From a checkpoint of a small transformer trained on Wikipedia.
Size: width 512, 3 heads of 128.
Architecture: rotary positions, no biases in attention or MLP, untied embeddings.
Training: a variant of Muon for these matrices, 4877 steps.
MLP neurons of a small language model. Each row is named by its layer, matrix (gate and up: input weights) and neuron, and shows model dimensions 384-479. Each number is 128 + 32 x the weight over its row's rms, rounded and kept within 0 to 255. A neuron's up and down rows have the sign that makes its largest values positive.
After each neuron's rows, "fires on" lists the tokens most often at its 100 highest values on Wikipedia text that the model never trained on; "fires in" lists the words (lower case) most often at its 100 highest values on Wikipedia text that the model never trained on.

L3.gate977 [152 118 150 129  94 116 130 115  80  97 102 129 130 146 110  75 116  86  88 112 173 106 151 115  96 162 113 175 192 152 121 122 151 109 119 149  75 156 134 146  91 137  54 157 127 134 159 161 118 115  60 113  70 151 100  84 153 152  81 162 125 145 110 155 119  62 179 104  93 133 174 157 144 182 129 141 132 135 117 103 123 145 122  80  99  64 197  62 205 129 139  46 132  91 127 121]
L3.up977 [124 163 170 116 104  66  92 137 103  86  62 140  52 127  97  98 124 174 135 129 105 158 111 149 143 103 116 132 142 112 135 117  88 125 138  75 103 171 136 176  85 123 158 131 130  60  88 144  64  92 129 199 115 174 152  95 147 107 142 119 187  83 135 115 136 124 142  59 161  91 177 138 125 128 127 100 154  91 133 100 102 127 131 158 126 115 154  92 107  71 142  83 168 174 101 116]
fires on: " by", " into", " under", " of", " following", " after"
fires in: "by", "into", "under", "of", "following", "after"

L3.gate30 [149 129  72 137 117 188 119  90 191  89 158 168 174 186 121 179 144  92  87 148 166 159  77 125  71 145 113 101 162 129 151 107 119 130 114 177  94 114 137 169 107 136 142 130 128 188  97  93  95 102  80 151 131 163 150 118  99 141  87 132 129 123  71 110 105 119  97 143 102  77 145 117 167 141 151 103  79 150 134 146 141 142  84 139 163 146 152 118  94 146 137  75 102 140 124 192]
L3.up30 [117 139 109 145 181 103 136  87 117 127 163  99 107  55 175 100 134 128  88 116 129 137 156 144 201 122  35  95 146 128 140  75 126 154 167 183  58 101  97 126 131 165  84 157 165 126 105 147  75  77 172  95 181  92 102 154 185 127 146 132 140 196  69 181 199 103 121 166 113 165  96 134  94 176 183 121 179 122  88  97 160 136 124  90 110 124 107 117 137 117 173 128  75 125 132 123]
fires on: " due", " during", " for", " During", " after"
fires in: "due", "during", "for", "after"

L3.gate252 [193 146 122 189  88 101 133 146 110 152 104 118 183 141 149 191 131 114 154 112  99 132 117 101 132 141 104 122 183 125 124 124 113 101  77 121 169 102 109  97 152  59 110 165 137 144 107 116  71 165 132  81 133  94 103 122  98  97 148 109 159  76 115 139  88 130 157 160 115 137 139 123  90 143  66 186 129 118 147 147 160 119 152 118 114 130 152  96 110 152 166 179 105 108 179 188]
L3.up252 [148 148 154  98 110 177 149 145 134 117 112 135 107 121 126 180 127 174 107 168 119 105 123  80 149 224 164 197 157 127  93 125 107 122 114 106 139 135  97 108 148 157 141 195 166 110 146 154  80  97 143 120 144 117 109 100 153 106 139 119 113 157 122 121 117 197 198  85  98  96  84 173 116 134 124 108 138 173  78 119 143 102 144  68  94 145 133 203 209 192  93 169 162 187 146  77]
fires on: " set", " place", " placed", " Set"
fires in: "set", "place", "placed", "put", "places", "number"

L3.gate214 [156 109 124  93 130  91 167 161 120 186 147  88 161 172 113 134 128  60 140  85 119 128 175 124 122 123 122 154 176 131 151 100  85  96 150  96  88  98 134 157 156 129 167 123  94 146 167 115 142 163 134 151  89  82  78 206 135  97 176 145 103  70 131 115 144  78 138 147 148 100 142 171  76 181 135 192 142 105 179 142 154 108 161 130 190 130 137 121 150  53 150 158 106 105 155 135]
L3.up214 [137 148 142 122 136 141 141 183 137 191 121 171  98 223 130 177  88  97 129 125 121 126 151 150  70 155 132 131 137 141 173  57 138 172 129 145 116 116  70 176 146 203 105 156  81  70  55 138  66 147  86 162 173 101 166 129 132 139 148 103 135 133  89 121 124 168 138 157 115 105 175 116 135 132 172 134 111 147 143 143 113 149 116  87 147 176  92 125 135 109 146 107 138  98 122 172]
fires on: " was", " are", " is", " were", " from", " particularly"
fires in: "was", "are", "is", "were", "from", "particularly"

L3.gate382 [127 122 167 164 116  94  81 141 115 170 117 200 134 143  90 132 165 130 152 166 136 142  94 114 151 123 102 132 124 113 184 158 116  88 156 106 159 176 136 111  65 155 148 154 112 134 192 115 149 147 141 139 150  99 126 157 155 138 135  87 111 150 134 142 119  94 138 148  70 110 187 177 136 140 167 103 101 115  95 150 131 113 113 108 103  82 117 164 132 121 156 106  89 124 109 194]
L3.up382 [ 68 141  90 112 112 163 125 107 100 163 104 128  85 124 107 178 102 118  53 151 113 138 125 132  99 129 126 181 146  76 142 198 172 172 126 132 168 145  98 120 131 113  57  90 124 110 145  98 126 116 134 114 161 184 143 117 123 139 144 161 118 124 151 113 144 113 130 197 139 176 175 147 162 113 177 127 139 128 191 142 120 136 115 125 142 160 117 158 112 124 150  88  98 115 185 132]
fires on: " of", "1", "3", "10", "2", "0"
fires in: "of", "1", "3", "10", "2", "0"

L3.gate596 [116  97  87 113 166  78 120 133 102 117 152 145 137 155 129 113 168 129 146 127 117 175 121  82 183 132 147 130 159  73  78  88 114  85 131  96 164 125  94 181  78 161 156 128 102 197  71 116 128 142 127 122  83  98 108 125 168 145 166 110 168 105 156 132 143 131  69  93 138 119 111 119  51 152 108 119 138  96 146 136 114 148 104 131 130 177 140 165  43 157 149 145  99 156  95  98]
L3.up596 [118 107 108 130  76 122 137 161 144 171 179 150 106 102 128 117  98 132 130 183 137 158 128 130 195  67 122 120 149 129 132 175  39 103 141 137 113 114 129 155 104 125 127 113 135 116  86 145  90 141  83 181 146 123 162 100 146 149 120 149 132 113 134 120  95 175 157 116 160 129 132 164 120 101 206 116 115 138 139  89 169  99 134 115 164 154 142 145  94 112 107 122 136 166 162 134]
fires on: " of", " well", " were", "00", " is", " was"
fires in: "of", "well", "were", "2000"

L3.gate867 [132  59 124 186 158  64 136 126 100  87 115 109 133 127 151 144 145 161 129 112 106  65 150 113 154 114 153 110 173 151  93 104 121 163 114 103 125 124  95 121 146 111  79 122 164 140 108 148 103 150  84 145 141 161 141 153  43  97  97  84 101 131 198 199 153 151  97 176 120 119 206 152 129 104 102 153 147 141 138 107 132 151 128  90 150 118  91 141  77 125 154 177 171 156  64  68]
L3.up867 [141  79  85 137 164  70 160 106 133  83 135 146 110 128 119 132  94 144 164 121 116 161 165  75 110  69 151 159 157 150 174 150 108  92 142 154 113 146 118 139 163  78  84 202 150 123 155 137 143 161 126 132 105 112 146 108 121  87 178 122  97 158 142 118 122 130 139 105  86 132  79  92 155 136 169 161 133 144 111 128 168 162 167 148 121 105 143  54 107 139 139  94 140 134 152 121]
fires on: " career", "History", " life", "Career", " History", "Biography"
fires in: "career", "history", "life", "background", "biography"

L3.gate808 [130  89  68 103 150 107 120  94 136  90  84  99 136 145 121 108 145 130 113  91 130 157 136 120  94 187  27 124 182 134 116 200 135 123  94 149 228 162 136 145 167 150 111 140 221  47 146 205 154 115  93 154 113 143 120 109 136 143 121 147 182 108 116 161 174 148  99 108 127 169 203 116  70 157 147 122 118 139 160 169  92 118 127  91 131 151 138 153 152 131 161 145 154 150 166 135]
L3.up808 [175  85 140 173 121  89  69 100 104  93 144 120 109  84 129 108 174 108 133 143  74 147 157  87 150 119  72 158 106 153 171 147 176 158 149 148  79 161  80  96 156 167 158 117 108 124 122 143 154 133 134 146 108 132  40  70 162 104 136 169 107  41 115  94 154 108  89 179 113 146 137 156  82  72 149  82 125 140 173 237 113 130 132 130 153 136  86 151 140  88 131 126 139 163 131 121]
fires on: " of", " use", " used", "it", " using", " a"
fires in: "of", "use", "used", "using", "a"

L3.gate672 [130 140 159 173  95 135 118 176 128 169 116  87 121 179 108  93  84 200 142 195  71 137 108 116 164  47 106 192 153  97  84  88 102 160 143 108  99 102 110 126 131 160 142 137 129  73 151 171 141 119  30 137  94 155 111 136 106 176 108 107 160 108 203  70 105 121 112  86 115 170 120 129 101 126 155 137  61 155 132 105 106 131  50  99 100 137 148 128 135 131 111 152 124 131 200 121]
L3.up672 [157 125 148 137 102 158 135 207 163 163 117 143  80 110  80 143  74 131  91 132  99 155 125 110 129  39 147 131 111 138 109 105 110 136 105 133 138  72  85 122 121 161 177 144 127 131  80  93 127 137 151 173  97 203 145 143 129 201 137  84 151 144  69 144 130 122  94 112  76  87 105 163 108 130  78 132 144 144 138  69  55 124 107 110 104 133 123 133 126 188 181 115 161 135 141 130]
fires on: " between", " of", " from", " by", " the"
fires in: "between", "of", "from", "by", "the"

L3.gate136 [ 65 110 154 115 127 130 169 122 153 130 105 154 134 124  31 164  85  96 120 137  76 148 175 172 109 121 115  95  69 153 168 183  98 115 122 148 148 121  97 182 100 194 132 119  83  83 144 147  82 149 176 120 121 103  91 130 188 120 109 174 143  67 115 112  98 132 139  85 165 145 111  94 171  93 132 157 145 148 142 126 104 108 121 153 129 133 130 139  78 144 130 198 159  95 154 127]
L3.up136 [115  81 158 111  82 167 135 131 132 138 164  73 159 108 188 100 120 179 122 190  96 183 109 130 111 116 137 200 143 127 154 112  98  43 126  88  82 109  71 144 144 148 110  57 149 129 156 164 182 161 148  67 136 182 132 129 139 110  55 171 111 126 132 156  89 118 116  93 106 149 162 142  95 104 197 173 148 176 127 120 151  82 112 134 102 107 137 150  88 124  77 172  99 130 113 113]
fires on: " well", " out", " off", " down", " all", " Off"
fires in: "well", "out", "all", "off"